{"n_layer": 14, "d_model": 512, "n_head": 8, "n_kv_head": 8, "head_dim": 64, "d_mlp": 4096, "vocab_size": 50257, "activation": "tanh_gelu", "norm": "layernorm", "norm_place": "pre", "norm_eps": 1e-06, "positions": "learned", "qk_norm": false, "attn_scale": 0.125, "bias": "none", "tie_embeddings": false, "parallel_block": false, "init": "normal", "init_std_qkv": 0.0176, "init_std_o": 0.00333, "init_std_up": 0.0176, "init_std_down": 0.00118, "optimizer": "muon_variant", "lr": 0.00975, "lr_mult_qkv": 0.4, "lr_mult_o": 1.18, "beta1": 0.95, "lr_head": 0.0142, "grad_clip": 1.0, "warmup_steps": 200, "schedule": "cos", "final_lr_fraction": 0.0, "batch_tokens": 262144, "seq_len": 1024, "doc_mask": false, "train_tokens": 1617000000, "steps": 6169, "dataset": "wikipedia_en"}
MLP neurons of a small language model. Each row is named by its layer, matrix (up: input weights; down: output weights) and neuron, and shows model dimensions 352-479. Each number is 50 + 15 x the weight over its row's rms, rounded and kept within 0 to 99.
After each neuron's rows, "fires after" lists the tokens most often just before its 100 highest values on Wikipedia text that the model never trained on.

L8.up1057:38 22 57 83 43 61 70 59 59 29 65 74 55 60 24 39 36 21 65 36 81 50 57 66 52 37 45 27 50 42 61 50 52 28 78 32 49 41 37 28 53 65 70 62 50 52 58 64 35 68 48 58 51 44 65 53 22 54 57 21 46 72 29 26 41 61 37 41 45 61 58 66 59 21 33 35 32 60 84 43 34 32 79 77 41 37 40 76 62 46 74 54 69 31 69 53 56 49 52 71 41 74 52 52 41 38 54 88 74 63 50 50 49 34 25 68 47 28 35 41 48 63 59 33 39 58 76 58
L8.down1057:71 69 43 33 51 29 66 58 19 54 42 30 56 65 32 34 50 62 36 73 61 86 45 54 70 74 64 70 57 37 41 39 22 42 47 71 38 41 14 45 27 13 59 53 45 45 57 28 64 47 63 36 52 75 53 59 79 21 52 87 39 57 42 56 44 51 34 59 57 37 43 54 69 53 67 27 63 10 29 62 42 84 56 65 57 47 64 70 20 36 45 42 36 34 49 50 42 45 41 43 50 40 59 59 47 56 51 20 61 54 65 61 07 73 49 58 31 74 33 52 37 66 41 49 59 42 45 26
fires after: "1", "I", "0", "0 ", "D"

L8.up1939:69 44 56 72 56 55 58 84 63 59 44 41 57 38 33 30 59 41 41 59 37 43 54 63 41 45 41 65 73 65 53 37 53 62 69 41 46 59 38 63 33 39 34 32 72 46 55 46 40 59 39 73 33 64 46 42 36 59 70 42 15 55 23 22 58 45 38 60 55 27 69 50 40 47 36 22 40 42 87 61 58 46 35 63 33 56 61 32 46 53 74 35 52 34 51 84 28 40 24 35 39 54 46 64 62 23 51 62 42 71 66 75 54 33 70 21 71 46 52 54 55 19 56 59 47 59 62 55
L8.down1939:52 48 31 59 50 35 57 85 49 57 28 74 52 39 35 29 46 47 47 56 80 52 65 43 37 74 43 84 50 62 26 54 68 49 59 54 54 27 64 46 39 21 77 61 43 57 49 56 46 33 78 67 68 51 39 19 58 47 53 49 56 52 56 52 34 82 34 62 60 42 38 56 70 42 73 67 31 60 69 68 65 43 48 64 54 36 68 35 70 56 28 50 37 50 54 62 73 42 31 24 27 66 26 20 32 60 66 43 43 51 66 41 40 37 45 53 49 62 71 58 57 43 37 37 64 56 32 71
fires after: ".", "(", ") ", "Oro", "6 ", "| "

L8.up3956:52 49 58 38 67 57 68 23 44 56 33 50 58 41 22 54 43 67 70 43 63 53 34 40 93 68 71 82 47 27 43 46 27 36 42 94 57 34 36 80 84 42 50 52 70 43 50 65 44 80 33 54 36 41 66 58 45 82 53 26 54 26 74 67 55 58 51 55 68 64 61 60 45 50 41 37 64 52 48 60 87 46 40 48 73 48 62 33 69 49 41 53 59 58 24 75 78 51 52 40 56 39 61 22 53 65 71 73 21 16 49 41 49 59 61 49 60 45 61 32 48 34 61 43 50 69 61 35
L8.down3956:52 58 21 66 53 39 42 60 69 54 65 20 47 74 44 54 47 48 35 42 42 70 34 57 26 45 39 22 61 49 50 48 56 51 19 27 52 67 46 39 49 55 57 37 30 62 34 46 53 31 70 29 53 40 40 40 43 25 35 56 34 46 44 44 62 64 54 44 31 46 49 62 71 63 64 57 51 24 71 39 25 71 50 64 60 77 49 48 34 50 35 50 53 54 56 61 27 70 73 47 58 39 41 63 48 49 35 15 57 63 42 56 67 35 52 51 45 70 72 73 53 58 52 34 52 53 38 59
fires after: "| ", ") ", "was "

L8.up419:51 62 43 22 40 55 57 28 40 64 56 59 47 68 70 47 51 68 71 46 57 56 61 62 39 43 68 64 25 52 38 61 57 34 37 22 69 50 70 55 78 39 45 43 46 50 66 68 28 64 36 59 55 40 37 57 77 53 53 53 67 59 32 49 50 90 56 54 37 54 46 49 44 39 60 47 30 51 56 45 41 59 23 68 72 61 39 52 48 39 41 50 32 54 74 62 45 66 46 45 32 56 26 33 52 54 27 50 46 21 59 64 55 62 47 46 39 77 44 73 51 63 59 37 42 52 39 76
L8.down419:15 53 41 57 78 46 74 32 65 39 41 51 37 56 34 21 51 35 49 49 55 48 66 37 67 59 56 13 36 49 56 63 44 64 54 82 41 58 58 45 27 72 81 53 22 38 40 78 22 33 40 62 46 22 78 48 51 57 32 44 47 49 41 69 45 24 57 30 55 39 32 58 55 62 42 57 64 07 79 34 13 43 52 40 27 03 62 52 62 49 63 78 63 55 57 36 43 52 36 34 47 23 64 61 30 51 57 64 61 84 63 56 48 47 50 33 60 56 56 44 70 48 39 29 55 40 34 46
fires after: "| ", "was ", "the ", "School ", "College ", ", "

L8.up2441:72 45 58 46 46 22 50 27 51 57 62 67 62 55 60 56 31 50 48 46 46 62 40 65 13 29 60 55 58 36 63 37 55 62 76 82 53 63 61 40 55 83 37 45 70 77 39 94 40 50 39 69 44 54 46 30 75 38 50 48 50 60 53 53 40 37 59 28 55 47 17 55 48 41 60 27 52 52 79 64 32 46 50 52 74 26 43 65 64 42 38 39 61 59 17 52 72 65 49 59 75 32 51 52 61 44 72 52 52 22 64 57 62 38 60 60 65 45 56 43 55 49 66 51 34 56 54 64
L8.down2441:59 49 20 52 45 50 68 64 54 46 37 58 47 41 51 53 67 44 62 55 33 19 63 58 58 51 43 57 26 59 35 64 53 64 51 37 52 38 33 48 44 82 52 62 15 50 52 60 54 61 49 61 28 54 60 30 46 45 70 55 53 39 59 50 68 66 78 69 44 62 55 58 42 38 45 36 52 58 53 62 39 53 31 44 58 88 38 39 20 65 51 52 52 60 50 75 47 53 71 32 44 66 39 49 36 41 59 70 31 37 17 57 51 41 37 71 57 32 43 62 49 51 62 53 50 30 42 70
fires after: ", ", "(", "″", "New "

L8.up1846:60 34 36 77 59 32 71 72 53 34 75 49 58 79 75 57 25 28 17 42 52 77 59 50 67 56 80 52 63 39 41 53 62 71 39 49 36 46 69 45 51 52 33 59 39 59 65 38 68 51 67 66 55 49 64 16 73 62 68 41 74 66 61 37 47 55 42 40 56 50 50 62 52 49 35 33 71 48 43 36 49 64 28 75 59 34 62 62 56 51 53 44 62 40 49 80 66 67 44 49 49 42 46 48 36 66 38 65 69 31 48 49 52 63 48 61 33 22 63 63 48 49 52 71 60 84 50 56
L8.down1846:60 75 45 57 45 30 53 51 73 43 61 48 59 37 25 41 99 52 56 64 49 53 48 48 41 51 33 76 61 41 50 50 49 68 01 41 65 05 56 48 73 50 57 54 50 62 74 55 67 71 66 47 78 16 48 65 57 40 60 72 53 46 48 44 54 65 34 52 40 28 63 30 48 62 31 34 38 54 64 49 72 15 63 44 60 29 44 51 50 80 74 44 64 59 85 23 46 74 32 44 49 40 37 64 63 85 40 42 44 25 70 35 32 72 47 60 58 54 53 71 34 34 48 69 55 49 50 22
fires after: "| ", "University ", "Bel", "; ", "(", "Mon"

L8.up2064:43 49 02 67 44 37 70 29 60 40 41 45 39 65 50 44 62 59 47 23 09 47 64 55 45 34 41 88 56 49 76 61 69 71 48 34 36 48 39 31 44 46 53 51 19 69 55 48 74 72 55 64 41 45 43 47 48 57 66 43 45 47 48 61 57 70 33 65 48 68 61 33 75 81 51 52 43 47 46 64 27 23 64 33 58 69 35 61 67 41 43 59 53 31 55 25 57 67 44 13 51 62 66 52 78 34 36 70 48 43 38 63 50 31 39 82 70 69 37 64 56 34 49 62 63 63 45 57
L8.down2064:24 45 77 33 50 37 36 45 34 35 47 49 40 60 72 27 45 54 33 76 51 17 36 71 42 51 87 31 33 55 55 40 38 65 43 26 54 57 71 35 45 38 58 43 50 35 49 44 43 64 63 64 44 26 64 56 63 57 30 53 34 34 24 29 21 58 46 53 75 55 38 75 42 57 59 64 36 52 31 45 44 51 60 71 71 49 39 25 52 43 46 52 53 56 38 11 59 44 49 57 84 39 62 44 41 42 69 15 57 54 46 47 58 51 46 17 54 63 39 25 43 61 70 39 37 26 49 52
fires after: "at ", "the ", "to ", "At ", "on ", "On "

L8.up706:63 36 35 66 45 43 69 38 49 54 36 57 45 78 51 39 23 34 70 61 68 60 45 46 51 62 61 67 55 45 58 62 37 53 58 60 23 46 40 37 33 45 77 31 48 56 59 46 79 63 52 56 58 20 54 28 61 53 50 43 60 54 38 43 75 60 73 60 51 65 31 77 59 47 70 71 39 53 56 46 26 81 55 68 53 73 37 21 84 69 52 55 08 65 56 24 58 51 53 70 61 38 51 38 35 15 50 59 65 53 57 69 48 46 49 28 67 22 48 57 49 51 66 36 41 57 39 56
L8.down706:44 49 53 31 77 14 28 18 64 37 24 47 43 35 64 58 52 50 45 36 45 35 57 73 69 62 53 52 41 46 49 46 53 48 45 73 54 62 54 81 47 40 86 38 24 59 41 35 30 66 60 49 30 76 51 34 65 33 52 79 48 14 33 77 51 43 61 62 65 66 66 64 30 46 28 33 48 28 59 56 45 26 39 27 26 63 38 73 51 47 53 67 53 32 33 61 55 54 46 40 45 63 71 62 27 57 44 48 43 30 38 38 64 06 40 52 81 44 43 47 75 55 28 35 53 62 66 55
fires after: ", ", ".", "| ", ",", "was "

L8.up3790:29 42 51 65 21 75 47 36 35 66 78 69 34 35 30 39 40 58 45 35 50 46 40 43 46 47 39 33 72 35 63 79 62 32 54 51 29 67 28 53 61 74 50 42 66 58 53 43 70 50 79 45 61 44 60 27 52 54 43 42 30 66 40 58 69 07 22 69 57 45 57 55 53 40 66 47 43 53 39 44 42 51 73 53 36 32 42 41 69 41 34 76 74 42 41 46 49 58 50 52 41 62 34 43 35 64 54 43 38 47 59 66 16 53 56 82 41 31 60 60 54 57 33 51 46 39 37 45
L8.down3790:58 44 77 27 68 53 27 66 55 53 41 67 37 52 42 45 55 50 63 47 55 59 46 62 56 55 52 68 73 72 45 50 22 69 42 59 36 51 86 65 15 41 72 33 49 28 69 36 61 42 51 47 51 65 62 59 60 12 69 57 48 53 34 61 30 65 60 98 51 38 65 29 34 29 65 45 34 77 21 70 47 34 57 58 59 47 61 91 50 40 75 37 41 58 50 52 44 39 52 51 76 58 52 44 43 50 21 46 59 87 47 39 48 74 43 47 72 29 40 81 51 47 38 33 58 37 24 64
fires after: "| ", " ", "0 ", "— "

L8.up484:60 57 56 61 54 58 36 77 56 77 23 54 34 43 34 69 71 57 45 13 45 67 62 49 75 59 29 25 14 52 48 65 31 47 44 80 44 86 66 36 59 70 34 39 60 25 45 46 54 48 45 47 08 66 37 34 39 52 58 67 55 56 49 77 47 49 42 62 31 48 68 37 59 59 52 39 40 78 61 53 68 62 17 58 48 53 45 67 66 62 49 31 71 54 48 66 31 38 40 56 72 73 35 28 49 31 61 50 63 42 53 55 56 40 48 38 62 57 29 59 60 50 61 54 43 39 26 75
L8.down484:45 58 27 43 43 66 71 31 42 39 59 28 21 29 45 12 49 50 75 49 61 39 57 74 16 40 84 36 49 58 61 44 73 58 58 49 50 42 51 53 34 28 57 75 80 46 61 49 22 49 76 54 59 38 65 61 34 40 72 65 39 57 67 67 38 26 58 39 50 77 42 48 25 32 49 45 40 40 28 26 44 37 40 49 40 83 41 34 48 37 46 66 27 59 58 63 47 47 38 56 49 54 25 68 34 51 87 58 48 87 74 57 53 59 49 64 39 55 61 54 67 59 35 39 47 49 37 32
fires after: "| ", "- ", "\n", "\"", "|"

L8.up3451:54 43 29 54 30 53 73 91 55 42 51 46 32 69 54 45 33 45 26 25 31 48 59 50 65 29 53 67 53 51 55 75 38 73 39 61 45 55 60 63 46 37 32 62 40 79 32 62 64 68 33 64 64 51 82 52 46 45 37 47 44 51 64 50 68 71 52 68 36 51 50 48 68 64 54 65 58 59 74 63 32 65 60 52 62 62 37 33 40 26 68 32 94 51 60 63 56 47 48 46 48 24 70 69 58 60 48 16 23 32 50 68 51 52 35 35 18 65 48 46 20 48 57 51 64 83 52 48
L8.down3451:33 39 39 59 42 47 59 12 44 68 58 52 50 61 48 44 49 38 54 59 73 71 76 35 42 65 46 54 48 26 57 43 14 49 32 61 50 56 38 56 59 40 43 28 33 40 46 52 53 37 53 46 59 67 55 58 26 60 38 78 71 59 19 34 41 51 48 46 69 24 37 64 53 50 62 20 45 51 47 58 36 58 49 52 64 34 52 50 53 45 63 66 47 49 66 59 56 27 46 29 57 76 53 59 79 51 52 20 57 58 43 53 71 57 63 75 43 52 31 54 50 47 64 62 67 45 38 46
fires after: ".", "(", "199"

L8.up2250:77 40 64 43 51 42 61 47 39 51 54 49 74 59 39 47 38 51 60 54 53 49 42 41 36 58 60 60 59 04 74 34 72 56 35 76 33 66 57 53 59 52 40 44 76 57 69 66 36 55 46 40 45 23 62 64 65 37 52 58 61 68 56 17 48 45 44 62 52 45 43 84 46 63 20 72 31 48 78 31 57 49 42 70 30 48 27 54 74 42 39 54 53 44 54 28 67 44 38 45 57 60 54 42 55 76 43 72 61 34 55 64 46 46 63 30 62 92 67 48 74 35 85 24 39 44 53 32
L8.down2250:38 59 70 45 46 54 42 39 62 46 80 56 58 63 47 43 58 28 47 46 33 95 52 22 54 50 54 41 53 61 35 63 49 41 45 26 49 29 51 56 43 39 64 45 34 49 55 42 67 49 31 37 59 70 47 06 62 64 46 58 49 49 75 61 59 49 43 61 61 49 58 34 53 44 59 25 53 34 52 51 38 61 49 43 71 84 44 79 45 60 76 36 48 47 44 65 41 40 36 61 72 54 31 50 76 40 75 39 56 59 32 55 74 41 45 68 37 42 47 41 67 67 36 66 58 53 56 55
fires after: "| ", "\n\n", "- ", "\n"

L8.up3177:58 52 31 60 18 71 53 36 54 46 48 45 54 90 57 46 34 56 44 36 56 62 20 34 60 53 29 32 71 29 61 29 42 66 41 62 62 47 32 43 27 63 50 58 61 64 67 63 39 77 61 78 36 52 79 54 18 56 55 23 80 33 52 65 59 48 50 38 60 52 42 77 85 80 44 37 47 52 64 44 39 43 43 52 40 45 47 32 63 78 42 50 69 49 42 69 36 52 47 73 40 50 33 69 20 45 70 37 52 58 20 64 48 81 90 49 51 64 39 41 53 87 57 48 26 65 53 53
L8.down3177:29 53 57 50 45 63 17 46 58 75 44 62 35 55 42 65 56 49 41 64 42 47 59 49 33 31 52 41 56 37 33 59 42 54 47 40 83 77 62 47 66 53 69 51 44 47 63 43 49 56 37 10 52 39 48 50 63 54 34 64 52 53 60 36 53 39 61 42 86 63 52 55 39 27 45 33 58 17 51 32 64 46 40 38 81 53 62 73 58 42 72 55 54 40 32 56 52 48 61 59 54 42 85 53 71 68 55 41 46 63 78 18 37 67 14 68 40 56 49 45 23 42 57 33 58 69 71 57
fires after: "| ", "Al", "al", "Eli", "New "

L8.up2893:68 50 49 56 21 50 66 53 35 46 65 39 60 26 44 53 49 53 73 51 36 42 61 73 66 50 49 59 65 24 48 46 53 85 49 67 36 35 49 45 33 77 38 64 56 49 46 46 56 48 48 25 62 29 52 55 79 66 85 17 62 68 38 75 66 28 31 54 36 53 30 74 54 59 51 40 54 17 66 12 50 42 63 47 62 20 51 23 49 49 68 45 43 39 62 54 75 52 59 41 63 28 57 51 80 63 52 44 57 69 54 57 68 56 44 72 64 52 34 50 71 41 39 26 25 44 57 83
L8.down2893:35 50 54 82 53 42 35 25 88 72 68 34 37 50 65 55 61 56 46 80 43 58 46 63 55 46 71 47 30 70 42 68 31 36 54 26 39 62 35 45 31 43 58 11 49 28 31 52 68 16 53 53 61 22 33 51 60 50 45 42 30 52 52 29 41 63 57 52 51 50 68 45 35 18 44 58 65 29 25 47 28 56 17 44 38 68 80 61 46 63 69 58 30 28 63 60 59 44 51 65 49 47 48 57 60 42 44 59 22 14 40 62 31 39 44 33 40 71 72 51 72 45 28 61 34 40 24 36
fires after: "| "

L8.up2452:46 26 65 52 70 37 43 37 34 57 53 37 72 44 74 77 53 42 53 41 41 71 46 71 59 31 34 75 40 80 49 49 52 71 54 57 42 86 76 53 37 47 30 48 54 47 38 59 60 59 57 75 36 14 35 43 32 38 65 52 65 43 56 68 63 39 55 56 41 49 72 68 59 65 57 45 51 57 62 53 53 56 52 32 57 82 57 45 22 40 59 32 79 35 41 59 45 39 31 52 45 24 37 42 58 67 63 52 53 51 36 42 72 36 40 26 33 40 40 59 63 60 81 54 74 33 36 63
L8.down2452:28 30 60 57 48 37 75 36 54 63 73 43 64 06 21 34 63 33 41 68 52 59 45 49 40 71 47 25 41 71 62 52 69 60 55 34 46 56 48 70 66 54 66 28 57 54 67 30 63 63 50 68 62 30 32 37 59 61 54 60 83 27 70 48 62 57 48 70 50 47 23 43 43 71 37 52 43 74 29 76 44 44 53 43 63 48 48 48 22 49 71 43 53 41 77 48 79 23 50 54 41 31 58 28 66 49 17 45 19 61 67 48 42 44 44 52 40 62 56 63 50 33 29 32 44 54 40 17
fires after: "We", "Uttar", "Mc", "–", "(", "Wa"

L8.up2040:42 60 31 64 55 48 38 54 24 42 57 38 68 83 56 39 50 55 75 80 57 64 38 48 64 42 56 40 37 52 35 47 54 61 27 26 77 48 68 68 43 63 24 41 52 62 65 52 53 48 50 21 57 34 34 49 52 51 56 58 69 48 41 31 54 41 43 57 52 40 53 63 70 64 45 26 47 55 64 31 47 43 55 37 61 22 45 29 83 49 40 49 38 52 63 59 30 69 51 28 22 52 39 33 59 69 71 68 21 50 23 41 46 63 30 52 58 49 47 38 66 74 51 68 55 54 73 60
L8.down2040:81 82 43 50 46 65 44 49 91 58 66 57 57 70 82 62 32 46 47 35 38 64 68 36 60 57 59 32 68 24 49 53 39 61 60 49 50 68 63 55 18 42 41 47 64 49 60 50 26 38 46 57 50 56 68 37 71 59 63 52 52 77 54 55 59 60 64 57 36 36 54 39 47 27 46 64 34 34 48 66 45 32 36 56 45 37 75 78 47 62 31 49 58 58 38 52 32 58 58 69 52 44 72 88 44 59 40 24 56 42 56 54 49 57 49 59 61 53 34 31 54 44 39 53 44 29 38 52
fires after: "| ", "TV "

L8.up1658:46 67 50 58 36 54 45 34 54 52 14 58 50 48 56 36 48 75 63 83 44 43 54 31 53 39 51 56 40 53 60 50 53 20 57 51 53 53 52 72 31 29 29 41 62 41 47 48 78 42 76 66 32 20 23 50 49 55 52 49 68 66 44 56 95 49 43 41 29 51 82 46 31 82 37 35 45 53 80 39 61 66 44 34 32 52 41 64 50 51 67 72 49 63 62 56 41 65 49 69 58 64 05 53 60 51 67 47 32 36 11 30 55 25 56 49 59 61 91 51 73 68 64 38 59 43 21 55
L8.down1658:42 21 49 55 48 55 44 27 24 70 66 38 82 35 45 45 46 60 39 51 61 22 61 82 47 62 74 35 54 46 34 65 39 58 32 66 43 09 65 30 34 77 62 54 47 31 23 59 28 58 41 51 33 52 51 47 62 25 48 59 48 11 61 75 49 55 49 34 59 58 16 48 42 16 76 38 46 51 21 79 61 54 35 21 56 68 65 35 60 32 28 41 45 21 11 69 46 20 53 37 55 24 80 51 37 67 66 47 50 55 72 60 34 54 27 67 50 43 11 63 45 47 59 48 41 61 46 52
fires after: "\n", "-", "|", "–", "\"", "for "

L8.up4076:25 49 45 99 58 38 54 67 42 71 56 34 42 59 63 37 46 35 79 54 46 33 50 42 46 39 37 16 61 54 31 60 57 53 50 29 54 24 69 42 38 55 76 52 49 52 63 41 50 49 68 48 50 45 61 49 50 87 52 49 44 49 24 61 48 42 42 14 55 46 66 76 54 45 65 49 57 41 41 51 77 58 60 61 51 61 32 20 58 42 20 63 39 66 57 44 65 52 29 40 35 56 60 41 48 39 72 55 69 61 49 74 68 50 36 31 42 14 51 41 60 52 48 64 49 20 33 42
L8.down4076:24 25 51 57 49 37 64 63 52 80 60 53 29 41 52 39 90 46 67 39 43 25 57 48 50 87 46 49 50 35 92 48 51 79 34 69 60 27 33 44 49 59 55 46 63 67 57 55 17 68 40 53 74 29 33 48 53 35 66 44 05 37 46 30 49 77 61 66 66 43 57 54 54 57 24 49 60 67 76 52 47 56 17 28 35 18 43 56 44 24 50 53 44 50 56 58 50 54 38 34 64 45 63 47 62 54 51 58 60 34 19 41 49 30 75 63 28 48 58 69 45 56 41 39 49 21 48 49
fires after: "| ", "; ", "1"

L8.up306:55 56 33 63 73 77 47 51 45 58 34 69 45 40 47 62 35 48 57 35 31 61 53 36 65 30 46 27 44 47 44 65 48 25 74 42 42 50 77 57 52 58 58 32 69 46 53 59 72 57 29 34 43 19 53 29 55 76 29 24 73 18 43 47 67 38 62 76 62 60 58 42 57 59 30 65 55 65 51 44 84 31 41 58 86 46 43 31 62 64 56 66 46 40 32 42 64 66 61 54 46 33 50 34 51 48 63 43 34 41 26 45 34 48 41 49 29 71 76 51 53 41 44 85 26 66 74 47
L8.down306:25 59 40 50 48 54 44 48 75 20 49 37 49 51 32 49 57 52 13 44 52 91 33 26 64 58 76 48 71 52 33 45 42 14 57 57 49 55 46 34 49 19 50 53 06 51 47 58 49 70 48 47 70 38 64 62 44 58 49 63 52 80 59 42 37 45 46 27 48 38 50 70 71 69 63 51 47 17 77 24 36 69 51 55 30 70 48 65 37 58 51 51 56 32 52 20 61 50 49 35 49 39 46 30 55 36 54 47 57 45 82 67 45 36 66 27 55 43 44 46 56 47 57 21 72 12 25 65
fires after: "| ", "0 ", "to "

L8.up2227:80 37 69 60 40 54 55 32 56 76 22 92 75 49 42 39 37 41 46 78 48 54 35 59 56 39 66 44 49 19 50 01 48 59 52 44 26 54 86 48 36 60 70 52 32 27 24 65 56 48 27 73 49 50 43 50 74 49 59 40 52 44 57 30 31 43 48 64 43 41 45 74 57 34 48 44 51 72 56 63 58 51 40 39 52 53 41 75 34 60 41 28 47 56 39 35 56 54 53 53 61 65 35 50 56 65 63 63 38 46 59 36 57 41 68 45 31 42 68 48 63 68 43 67 26 23 69 60
L8.down2227:20 26 49 36 14 46 44 64 48 58 70 12 35 55 07 49 59 82 60 44 46 82 44 57 38 37 55 45 50 35 49 47 64 50 34 28 56 18 45 07 61 36 15 65 53 34 45 58 54 31 59 41 67 51 47 80 56 48 71 59 51 47 58 57 53 33 57 43 43 62 32 38 14 63 60 50 59 50 10 41 36 53 57 46 45 29 42 30 55 39 66 51 27 30 26 46 41 40 70 39 60 27 47 23 37 49 53 44 58 30 30 30 55 59 47 38 54 33 56 51 44 37 24 62 66 39 53 52
fires after: "0", "1", "; ", "(−", "\"", "ve "

L8.up3132:33 40 72 67 53 53 32 40 54 51 34 49 40 37 69 50 65 08 42 55 42 52 26 71 55 59 63 57 79 58 43 59 49 56 52 74 51 60 41 62 33 53 58 50 56 60 61 70 29 55 40 49 58 17 47 62 55 51 89 46 61 55 28 39 45 21 65 80 37 50 64 46 76 52 66 51 36 45 59 35 36 51 63 17 44 32 60 83 20 45 50 58 26 70 47 75 76 42 58 54 63 31 57 61 61 20 50 42 64 47 53 43 43 47 82 28 29 28 58 42 21 40 31 40 77 49 48 65
L8.down3132:48 82 67 24 64 36 65 61 42 47 58 65 44 77 54 72 34 39 64 27 70 27 69 51 46 33 51 57 59 42 40 46 50 52 66 54 46 20 32 35 45 41 51 59 23 51 37 47 52 48 74 42 47 64 52 48 47 60 56 69 69 38 55 40 74 49 42 61 45 56 44 35 39 43 52 47 28 52 62 26 69 17 62 74 74 52 20 33 54 60 66 35 73 42 52 36 39 62 33 53 29 50 43 49 57 57 69 40 42 65 61 40 66 45 34 75 56 48 46 43 47 13 62 62 36 49 72 39
fires after: ", ", "==", "(", "== ", "- ", ". "

L8.up1394:37 49 41 43 33 76 42 65 36 68 29 27 81 60 52 72 49 48 46 55 60 61 49 52 51 76 65 52 43 46 60 43 53 53 73 48 63 53 67 67 60 43 69 49 70 45 49 54 52 72 65 56 35 63 51 75 56 47 42 51 58 64 32 63 21 92 71 38 51 49 36 57 50 51 48 32 37 56 35 87 75 43 39 61 34 63 44 42 48 46 54 41 63 55 42 44 66 38 29 59 44 56 33 48 17 43 54 28 52 53 66 29 58 80 50 42 51 47 64 22 57 57 39 48 64 47 57 62
L8.down1394:43 44 28 60 59 54 61 20 40 50 42 44 27 37 72 22 69 35 61 39 35 67 39 41 21 34 42 52 58 82 50 68 55 55 58 59 58 70 49 61 28 49 52 44 56 71 74 43 45 42 76 50 38 25 68 34 38 23 47 31 35 37 37 45 37 39 94 62 57 46 39 78 35 19 34 32 58 36 81 35 32 27 46 59 73 41 42 63 45 41 54 61 23 74 31 53 34 78 34 72 36 20 53 39 76 56 86 39 55 45 53 57 54 29 41 45 65 34 33 63 71 24 56 62 56 56 64 43
fires after: "the ", "and ", "scored ", "was ", "He "

L8.up785:32 39 77 26 68 59 71 42 42 47 43 38 36 74 17 39 52 43 47 29 41 48 58 40 77 55 43 52 53 62 39 36 51 67 74 49 41 36 50 38 45 43 36 41 40 60 56 49 52 34 28 17 60 22 82 43 56 76 65 47 66 40 72 84 27 51 73 60 44 32 34 62 55 33 59 86 55 51 50 48 45 70 12 48 68 42 51 26 47 70 62 51 41 29 70 38 34 33 56 11 49 33 68 61 27 68 60 48 73 29 34 59 72 61 18 37 52 56 25 75 31 49 50 38 45 72 41 65
L8.down785:47 64 38 51 49 50 33 36 49 59 49 37 67 49 43 46 67 57 28 57 24 39 33 26 39 62 66 63 45 56 38 49 32 37 50 37 43 47 69 53 26 38 30 72 49 54 43 57 36 48 40 75 85 36 42 53 47 37 54 47 52 34 63 50 59 50 43 45 20 50 29 16 43 36 47 34 58 46 62 49 79 39 68 60 56 48 43 51 27 48 52 41 58 77 31 62 46 72 45 73 50 55 70 68 63 44 77 78 65 47 40 16 49 58 78 47 79 46 44 74 48 41 35 71 45 89 43 47
fires after: "–", "1", ".", ",", "-"

L8.up2179:54 57 67 31 50 41 58 67 08 44 49 66 70 89 65 99 69 54 68 49 69 52 20 12 40 47 80 57 61 48 64 34 50 57 12 39 56 89 68 49 34 53 49 64 47 39 23 65 70 81 48 25 38 62 69 57 48 59 40 49 55 70 43 49 50 65 66 23 55 58 39 56 28 38 46 40 36 56 72 34 43 23 51 50 46 71 45 41 47 58 67 35 37 61 31 38 62 79 39 18 29 59 51 53 28 47 51 52 47 27 58 70 36 55 88 72 56 49 59 48 77 54 66 83 36 58 50 50
L8.down2179:70 74 76 47 72 60 73 46 67 53 42 55 31 49 56 48 16 22 69 59 26 70 33 63 56 70 72 60 52 60 39 67 59 65 28 49 25 43 67 45 18 19 45 46 36 38 61 48 34 53 23 54 32 63 89 52 80 33 38 51 50 44 65 50 49 35 35 82 42 66 21 65 47 28 73 56 57 32 42 25 36 60 54 21 50 55 60 58 52 45 41 71 46 85 34 45 68 66 67 44 51 73 37 51 40 46 41 57 62 52 24 46 57 68 50 57 66 46 28 48 63 15 50 60 21 51 28 51
fires after: ", ", "the ", "'", "was ", "4"

L8.up3605:54 41 45 64 67 68 49 56 86 61 57 63 45 81 35 59 65 35 32 35 90 48 33 51 65 67 69 54 50 61 23 66 37 71 74 66 39 51 40 56 47 30 70 85 70 38 81 45 60 64 55 53 27 94 53 37 42 69 58 57 65 51 42 47 35 57 58 38 34 56 48 60 67 43 46 40 35 42 37 44 42 34 26 29 33 66 52 57 43 63 69 74 49 42 62 70 64 56 69 27 26 50 60 55 44 33 61 55 43 30 54 19 29 36 65 68 58 42 43 12 73 65 34 55 99 58 59 50
L8.down3605:45 31 15 44 58 45 57 75 23 40 53 56 47 56 69 46 40 54 31 67 61 55 49 43 49 59 79 61 50 50 42 31 17 37 69 74 50 39 74 54 47 47 37 82 50 40 45 38 54 63 62 52 77 64 55 22 48 58 12 33 31 48 52 34 54 16 40 78 19 56 73 65 44 46 36 64 57 46 58 70 50 86 68 40 32 37 40 55 45 66 21 56 44 34 40 19 35 58 55 68 72 58 55 68 56 52 52 37 52 23 44 47 68 58 49 72 51 56 71 40 74 53 52 55 77 61 45 60
fires after: ".", "202", ") ", "6"